python train.py --num_hidden_layers=15 --hidden_size=224 --num_attention_heads=4 --num_key_value_heads=4 --head_dim=64 --intermediate_size=896 --vocab_size=2048 --hidden_act="tanh_gelu" --norm="layernorm" --norm_place="pre" --norm_eps=1e-05 --positions="learned" --qk_norm=false --attn_scale=0.125 --bias="all" --tie_word_embeddings=true --parallel_block=false --init="normal" --init_std_qkv=0.03 --init_std_o=0.0 --init_std_up=0.03 --init_std_down=0.0 --init_mimetic=0.7 --optimizer="muon_variant" --learning_rate=0.0105 --lr_mult_qkv=0.5 --beta1=0.93 --lr_head=0.00522 --warmup_steps=200 --schedule="wsd" --decay_fraction=0.879 --decay_shape="linear" --final_lr_fraction=0.0 --batch_tokens=65536 --max_seq_len=512 --doc_mask=true --train_tokens=406400000 --max_steps=6202 --dataset="wikipedia_en"
MLP neurons of a small language model. Each row is named by its layer, matrix (up: input weights; down: output weights) and neuron, and shows model dimensions 32-127. Each number is 128 + 24 x the weight over its row's rms, rounded and kept within 0 to 255. Numbers have three digits each.
After each neuron's rows, "fires in" lists the words (lower case) most often at its 100 highest values on Wikipedia text that the model never trained on.

L2.up874:170165146155141130169101120096153122156119126129119099133146158110115099133085134168166074128152088107145144171105155142133170087149105098090104135103180147128128142091152118122105165089119129117121162125103146149097130130126140089125104133181114135091125110125102131091105119143153113114
L2.down874:144124155132122109150139133120112159131135099119128151150127115157118113104135187136119132119144127147104127124115127126090129105149110127133125157108135115165133115112134158068135157132168140111151132080099190095094113141140110130129154144059105125112167173098196128119126111131139139148
fires in: "for", "forest", "after"

L2.up175:127110097114121131137148093152118134122167154101099130122143107136110195161159165121120093093150147146118137105135132161101112127143174116132128135135132168100167103101155123140112076103091140122098118137090124150148164107138136127137131125162169132137104136130157112109109147104166148118
L2.down175:133119104129165106118136118101113120116101149166080124150136139082146154144123150130149105118103137135100076132147102150080098104119081148178150104137127163113164091134131135128096094140157112142154113137107177134143176090116126112124160116125198110149116128152104082117106153169107164136
fires in: "number", "release", "year", "records", "3", "it"

L9.up376:118155152119123140145140125124105162101089107146151106103125135145166124126117106157096152157107066127121108095119158106137148155167099116158133099158098120145113149146145111140091142159132167129130101165152076107134149115166143122123133126117173155153122106155107103124138109125122150125
L9.down376:122131116111097138081153123108055144131131147111094168156128124175163143130141169119096147127142113150146098141127098177152091115142140124126133137125097099152121111102103141110140117097145127136116137116092130100118135142141101171113112105149173119133169123116177093057128146100151097098
fires in: "as", "with", "without", "population"

L10.up218:107100125148155139103089132123129136121119172124108164140137103081142129137123154142128120144151119118165128082065095115132122097152125157153131111180120178129149112086121083113077144081117109139128132082131133092114086147165170099133100145145157133148136113147158129141117106140125103119
L10.down218:093153151133130129145126093109148120123102131177128142097113142115140185147160108137110175134158097132149131094144129160102106112125078100155135088139099103120122100113096124122138125080115121126148178103134114165132135139090138138126094109133121073125113114154157134144070135162110124122
fires in: "a", "appointed", "across", "my"

L2.up282:097149161172103093124112114144134128130112105133109131144123129107206131119139118086131133131138100155166103167122144081098120105144114170155177161159138107123156156129129131118103106153114089090111122092168134132116097132134138064098124173114090118092140111121141131105118117105123154093
L2.down282:093154111155138124114099138101139157095155148084132099140140130098126102160157143109131117091114126143118116117110107160127178174120103119100181104166163097139120085148197127119087161122153112150145150137148140122103140133091142107141157094117121140156133098139117180139137117088130179083
fires in: "her", "him", "career"

L10.up142:090107086136123161117115128074141104115133156162119081125120116090151129123122127141123143152106171127149142098154117172141112101181130105105164127126143104152150121163112148151128159116127139121180138160167124099147052140098104120159152117132134166162102136141116125114136132136157094120
L10.down142:117117099116160124133078134153150122120108129114117132142076153121116141139159177110137170113124163153087158110143095191103102158073103093131135127112115159108110129129141115150160192123140159146118108139113151111113156088098127097105139108153126115131102118108135156182149135162123125086
fires in: "a", "her"

L10.up205:069152131145105118144140142105133118135144144125096103138117140103121131140103159128102191131164112127157142142115201122133104113102158144124117102132113139183145152065153122158183137103156143144132166142115127139101113122109136125168124113115113131122093113152116074139086154153093191132
L10.down205:098140085137099166079124124137166088097144126112104147156106088144170108140128167136147105141123123108165128125116133105160163156126119137146158124141096123105124098123109130093153144109105081126116116151122113150122120143155106106157135134140194175113133186124122128086119133185150103125
fires in: "a", "actor", "introduced"

L4.up683:120177113116119123190159138156132124146132169105113147143142110154097110126116148162107109111105125100107124134104150103127161177112084113128145133176138160134119152132147103131146130064168079140117145106134143127113137120166112110158170137109121125128159161130120132086121115129131110156
L4.down683:164073136166098111084092201161142139141148134148139171157080126119143185153170087115112119100156146098133098136102138134127111133143114151136137119114120126149095114190144108107125157107117144160158125144110146114154100152143144108175118100132129146119132168109117136113146107124180126114
fires in: "his", "british", "royal", "japanese", "french", "german"

L3.up695:073125146134093151131139110139089153103149162103137161147097129111147097132104132135152086132095115121146118078151129119158151125138147166169139165105125162117113125119134138090158120087115097113142124132119148112144132143129179137122102162132193151172115086111138144138105163174123150126
L3.down695:145096124141120146113135126165116091146114185138111132070111112137136113111119135114091127079145145086131122083095122140128137091147165133167157178148112099093125152099118094124123159118151119082103132127164128153121103108141131131126142141114108121124164165148113125108155110147154114116
fires in: "was", "is", "were", "played", "are"

L4.up291:142116122107147097138155137118144164152103108144120115141135135137141137165039121095141080191165084108150129130109143150114148154081117108097101104130117171163122153118091139143156130118155105128119062144103139105147151143156153115143107124174142133127115135114175146103073113111149127135
L4.down291:083123149119119080092096113131142104119169119089137140075159105149108104126127149179134102092150132154165130148134153149161135076132152090105144123163128124118116112121177146121092123139151157131122132098116110107141114098129166161122117140129172127087157094071108131145147122135117137113
fires in: "of", "average", "the", "bruce", "hastings", "hansen"

L11.up143:100102155123106151090126118092121093123159174123100145127143163133098184145114165120158165142158140096126092126150115184114143167109162148135152122147123130098132129176113159139127154119133085185139172145118125169114089122143111083110153127163124171109113160141149149157129127092090160128
L11.down143:106138077109129126127154113144170135124131101107096125151111106146141127146124100089099112108095167127145126145084107100118134095074120146118173140111094149127103140114080117119113169150143155127086069139113116111152139179171126140107177135104086155143132161136123102149119163124155120150
fires in: "a", "two", "one", "three", "five"

L4.up262:119170156151106115139123118134144111125138119153161113150120133105178144154082139129160142116175144132132128090113158103141079129107118108143095093173170138161168163120111118106130112149106123119117129125115143126096110133144144109105179155153115120097134184141083180104081105173094140111
L4.down262:179174120112080146119120129131149152127092132104114075123131157076124131128139181124096131142064124075130137161127130121164167094132139120123160117116160147091113184110118114139147152106153114189141165153134127122137134140129138134143134117121103161148115129114140079116176121133133083105
fires in: "to", "for", "from", "than", "by"

L2.up315:160116122117159098118143114122118083138093090156114101124120165110102113112134138125109119148153116164130125136126148105142139089141151099121125131119176158153130158143131125095110139087088124143126100083118154177099130141113083140129119105101130112149095105130160145116129160084144131145
L2.down315:173131161127146113123143145120095150103124127139138099124104092092118127127170162097154149144136126108105109148130093140126137108103103112142087146157096114148172127104108101138092117143140151081094121164163142125074111121103146182128134112086112105130120121157137141135154159125165136134
fires in: "house", "included", "features", "contains", "containing", "budget"

L9.up724:168132088169169126139084136116131128142130128104136128114138097110171145130135131141090134140120114084104190110077174114142120124173164130145124143150148135153140111121122191108079147121122118106132134164171131118123116171133110149097166151127132104157120175107126117137164168132135144099
L9.down724:131122140124152133122110108140130113165176115133119162107134148123097128135086110138129173097124125165126144126116164151122106112102124121151174110168111086149133136115115111105157144086132143107121092131098125123105081100121152166143138120137136105107087100104169173109154129170140105121
fires in: "was", "railroad", "railway", "known", "award", "reign"

L7.up709:085100099111108111130099086137099166100141152162137142131121142192149146106132132132121116078133118108146154130142128154139097106151157107084159106118148119120164122172125116129119136150121098123151100155132125108115094088145166161102152121136130155115119121149087130164101149149135167112
L7.down709:134086138132116093151137125163141139121156106170106151087123147118089155113124112137096103114116137122199104057107155151104136165098132082163097166178141088084117122121089103142137162109113132128154153140157123130170091127087104096136117168129137114118104136187150124150106102160127164159
fires in: "of", "wyatt"

L11.up584:115120167077130134165128114120131138086076135170109132120141188151141123113081159123103118123176113104144117115158111148102114155117082145115094142134080121126117137096137153162070129157130103127162119152142116146120127132123150100157113091121165134140157163095096104132120166112169137130
L11.down584:174121120146064149160129134137102128119100103098132158186133153111127130158160121102138151078109126101109154091156124105080160107092126087145115154107148108133144149128120123111147142120158109129146093140107124114121142124119148088138143129119149090111133138098125116125138113169142081119
fires in: "with", "over", "after", "permanent", "beijing", "from"

L7.up195:106159125107123112104123103130087119107109133108116135104132085128148109093164131121127193126079118107137112119145129147108114169115175149140134137152141140141094077120096128147091117179110076153102081153182121116149107141121133110160132126101119154117156113129123046096130096147136142108
L7.down195:109118113158096173149145134145107133100114139102142127198099148143151128136136107128153141157156104116106163142109122145112139096155135095108126127139123107127131143113126164073094146085171137141126118111146139094097152150153090145128134126137148109139105172128087133169103181151164124141
fires in: "their", "the", "many", "several", "two", "years"

L4.up241:137124140117146127133104133172111116118090139144130107098122100108162129098131111125136122122093132112123158179156156115123120121131093180118125107072145108097200142119128136155127109129098154143166185109143105090088144127144139120125142218075149132079124112103126105145140148115132122113
L4.down241:111143148140114132112139138095113120091109137166122102118138151104162170124139154101144113091103125133167162131119103115137114163117145127136121133163141134169059110141131137106141135101140154141136112159120140144157124161143128134136132093167132096157049137103143159125105139094086079105
fires in: "age", "0", "aged", "time", "et"

L9.up9:173107157132145106120153113112158126147131132110117106141118078178150116118145151124141171101095129107135123140162174122108188143183100115098120130105138093121156102154090123116135111144143095202111087137163158123129143133107117136141127157128117115113143105124137094132175064129120133108
L9.down9:110114091147152108141140103136141104192075135137097151182127158145120103167132113132144139143145091159095105125119145142163098126145072122153139130141116152123141148140111130101095133139120147125176145060151138136120154123150120137132081148158099150134146106107164151072077101130146149093
fires in: "the"

L9.up379:077124133129129121129143140130135156083085088129120136122120145152149138107098150157126156166134124162114112160115134185156140118157112126124160123115104075082157126153117144210137112121120127139140082098148134102120098101125144145131180111102079130150144105153133085138145117170117117104
L9.down379:127153104167132105146128129114149144121142154128127110166131108160144135070118134150126108160149061117159103164132138174175131099106152094144130099115092116144140127111100134146122101120166153149130112117087099137108121126122119124136152146121165122139122122088106111169116065133108116109
fires in: "as"

L12.up174:132122103159121167181123160130145175098157132097115122129157101180102104107106187148144121108125093130117100104160117099127127155143133160104111141142131136094126122137096117142136117127128103119145144120131101113114114115150109133111145126125111099104146096118169157102147136156142132125
L12.down174:140135174121104130105151149118107106088097140149128151133104130120127152112110140134176139140106132153096132138121116157117159090098160103061107159127170120132144123147163132107176096157139143149102147118077194099143134153118146156106152127150087108119116139112176147135159121134118147099
fires in: "was", "became"

L7.up252:172114122144107149079150150136130101135109131141121114091121082150145126105129132086106078100134081093150128141102091121108131114153126122118111142086110144163144162122127165103098087177095153105116128129112110089136130126144137118097149165164150140148148109177113099148108113090126167121
L7.down252:148165104117113126154119108147137143107127144124103170157118166160121113125116128151142146085094106132142150110121150126105158115112150122139118073096157118131091091119156090129154109145167136156130159119115147134110166113101146114136180143139164123146058124172149104130106119147172111123
fires in: "of", "minnesota", "the", "income", "this", "notable"

L7.up487:139165158106148101133156098098122132127130126121144127129135150138128202070124151161095123117095157099124122135131148142165146094166174115122159158129182079118108142143115131138157160113116150112110140105120155083138124091136165145118111137183112160118131121128155128144108117154137121101
L7.down487:112118134174103112154121111103064136113115142096100144124131109189137148139080145142142142134132159173131125135134146145179147116134097101151138128130192123105099133130137154114173151113168107178079072143148132107121159116157129189109155147129150118101164141141119116130127127177117103149
fires in: "as", "italy"

L4.up146:140119127142115138137132093178104116124143116141176107118110121115155137095126117105117120116160135094170132148092145146188090102117144116124156141116122119181150140128134146120112114133161146103081103117142137150135174100152152157091134113140094115104161098129139142142127107181145119102
L4.down146:118130161081088124085068099094114112120110144102121133109136118143116141107111116143117145162149150108129149127153136151121177139112125112150123134145132116094122175155100117143121140119150141126102137115080106129111123130164140119119160127102150126172144107142120164084158101116131093099
fires in: "as"

L10.up726:132148153135104119139101121158159147106113173163157168116100074127133086120102164105074181087157131156141133102114132132089118171140149120093143137139088125105137148120115108158124149128106093103146116132135178163134123122137160145127150102138142131122137138135115144099107086160144068094
L10.down726:135122129140110175135142111116172168145111122100151149105127142142135130108108083123126099143099062159119167174126091124131139084124142132154114170139112133160075126128128158147143138122159139100126124123111103093152134141141124163136086128133123132113156087168149128118133131118123119089
fires in: "the", "up"

L2.up358:138128128111126134133107176129147112121089138119150137137127167173170128160137128143149135128128123153148114136145153105166149187143108107112127151126135119129124117147090130099111161137104160118143135110054113107168138159115114107110116143156097127120065087153136123113113143118169161114
L2.down358:176109112104129114145156110117142114113119169118159159152095116123132160100153125130132109102138091136145133164133112153096135133147118142118179136100116155092085147105153147120145095113132121160127138068073139129112102107073127152169136137093113138148128155118161118112097114169147127153
fires in: "by", "february", "backing", "after", "just"

L7.up777:146138155095167117111114089134105098130150183153151133169140134156152106152111140144123171121129110127121148130110166134111132103121098143080128104152119096125134142139159162171150153127135144139132112166125097137115088101109121124140147171150096099157156172131140123097154142122124100097
L7.down777:130133130119132100128133136155127118153123126133100154138134101146104136148116106118129126146097139167073118144122092135081112148133109124135139109152111125152140115118124079112117153108127144141130143098154147120116131135133095144121111128110112107145130070130092137109153128125169154090
fires in: "its", "their", "his", "top", "results", "result"

L10.up72:083133144119127117120135112110138114107120092129125137120143152106114141135179126131143075139155119092163147150102136149147137060151121121127120157141157157134159142144156139113134096141149120118143084154128125118124122128079129150135118111140094118150101163139139121138100162127142133092
L10.down72:106129114107152128116119108153113116109123137162143120164137148122153129165120120120140093112141138149118116154103119157123131141138088125100135127188074153146145151126121067117157132107127109121113133128125152118131053096150124104117119173102163096167124098130124133124125117107130106122
fires in: "on", "one", "once"

L7.up660:169133109164126129153125080098082095095112143121103126070094101157146120113106137154174115120157118142166148107118144132167120125089107136131147103151175130151133142112136105139089089144125100131129145150121120095141133123143147112099144134111170146126086110131105136104137125100106102092
L7.down660:123143127108116131118160157129130163159105155167151138150126105111120132144090110110125163100135117127102108151127105090137138118107154075154121046127121129165104110098128127137145061111127117099118135109135111191139155144159132116118146143117162117149136131112187109161121141121162126139
fires in: "this", "that", "one", "life", "it"

L3.up804:154119158143139109132142130124118106098115118147098137155129109185138094121137158140144149132134141127095132109169126088109117131154103155128129139162075103152127136142147101118109134159119125104129090140140106095126108104166116143144150222102109148136124192136107102118079098102108107091
L3.down804:145120141116106132144153212104139098097089107120125112129126143136142098119128150103077105146126107107121134144155136155117136096064096132157120091107084100129122084131125133136154145131145096120145106167142118088154137160172143118123135084115126144211110117126125137102124076177107149114
fires in: "to", "with", "this", "that", "according", "from"

L4.up271:127156146120152131131150084123137160143091067136125108139119102123119158119101157157095152171159158112085123156128154120109097121128126148147092097129167120112154153130126152142148138087151149117111142113114086109162133141104140140129110118113153187073148159133132152116166123146136072103
L4.down271:126137128133129075127092090136143107153122154142097128140152095158134062102118114126134156097130129156143120131165124105205149105120136113105130131144138112141093081108174154120134121111143094106171156154109135079140166139138117120115130114123113101151134089100122108143103146104135126100
fires in: "and", "he", "only", "were", "median"

L12.up210:155141143120162125122110122125172181130079104156121126147159132118153117138097151124104116101149123113125131113089180142122141096154109139106075143120133192155130128179127135146082108127084118107127158132159164127136137114122137135142141100122106135140169143136152113121093131113124121115
L12.down210:127174120102122124119130172126124123120142154107118095113115144140129137116120136107071101092132148173126122105110127129089164143109127112112123114138112145118119112149153170114126086123104132086132156120120129096167087097136138089147119130114128154161141094155116078064189133139158130122
fires in: "on"

L2.up144:149128159140134149131139098122117139131103130152127108149130113119129109125134129118135128113121098114121108083119095113156130121157125153110166124122096141133135109096124178146098145120106126146140165155175109143146048096098121092129152132106073145115134127094159131121183094143096149149
L2.down144:138151159161133132072175114119135117132151141135144109158128120147124121145133137067133122061084094117191139119104149128167135129130144169134158113134107148115133100142105141139139104123151105107122130163101099132151110127153167083138153165107173146120163101148123106146127087109110098175
fires in: "first", "career", "football", "professional", "2008", "youth"

L2.up576:152185110164145177165173164138111169153118088142174123125109122123097136126096117137122135114145146136137139120148166131111122140168132105120129103143135123133143074149154103175118147169111104081108122072161136088117134157107140126090129146098083132129121148130095128086112123148105108144
L2.down576:134133125159151156105157152139135122120077139152107129185154118114077149182105151107133109161132141057112174124137157101124128119156137144134116149151087133108139111134093132136121132131135122141119137126161165143125124095140124111140151088079133110132104142145101154114117142140102160145
fires in: "for", "by", "against", "from"

L2.up760:104115130133134086141115149135146148151099126119090176128129099125141068130106124125122138107143125150131113117125117149165125169153126119149139142133125122147110108117133098137090107151137071142150118096108120141166155145136152161140124153083117118128091121124185095135178112156099155128
L2.down760:117121095136131180141147139121148106121118110131154082108131157101112145144151146118156168173123142116127108151150120135122103102086137108159133110114135140113147151126111118090158154111100124166126146132169123109104107177124133183120136098102101106074162139118126177129136146098147125130
fires in: "the", "of"

L12.up126:092139161114133107107155139086171160132100136119105133162094102146135103134134112133134122121162153122142125114098109140117096128117123107118162120137115145146130119136128135089145150149112107148100170135117139106114094137097090096142141118155102100142108127178151116110159122150108170104
L12.down126:115118166158103097194112139178128060157131159105158126132103129117120083087143136107163135107133109111138162161152130107152140134142128137149112156147080096086141130139135131117084138091115096120143122118095144136111165151146149125127112149129092168155104172126111148131107113158131128131
fires in: "his", "are", "while", "of", "so"

L12.up26:081167118137094135139100143167114118111102142142136119111108110162159089132149100117107135123146124130149132139103128159150142181145095135111121183169064130121121096119149110099139166078119069134123162140131144102145125109123150113096120112115128125140118131121177153120142090111106137101
L12.down26:115152117146123107108147181120148078156140145119115097141133113192153162136144115119114114101076130135123125085140079119130184106098156123134148129120150133085097107141063146133160175128134135139155139124145127081131150124099156131107137109113164166147117177104158106105131093137189165116
fires in: "his", "s", "her"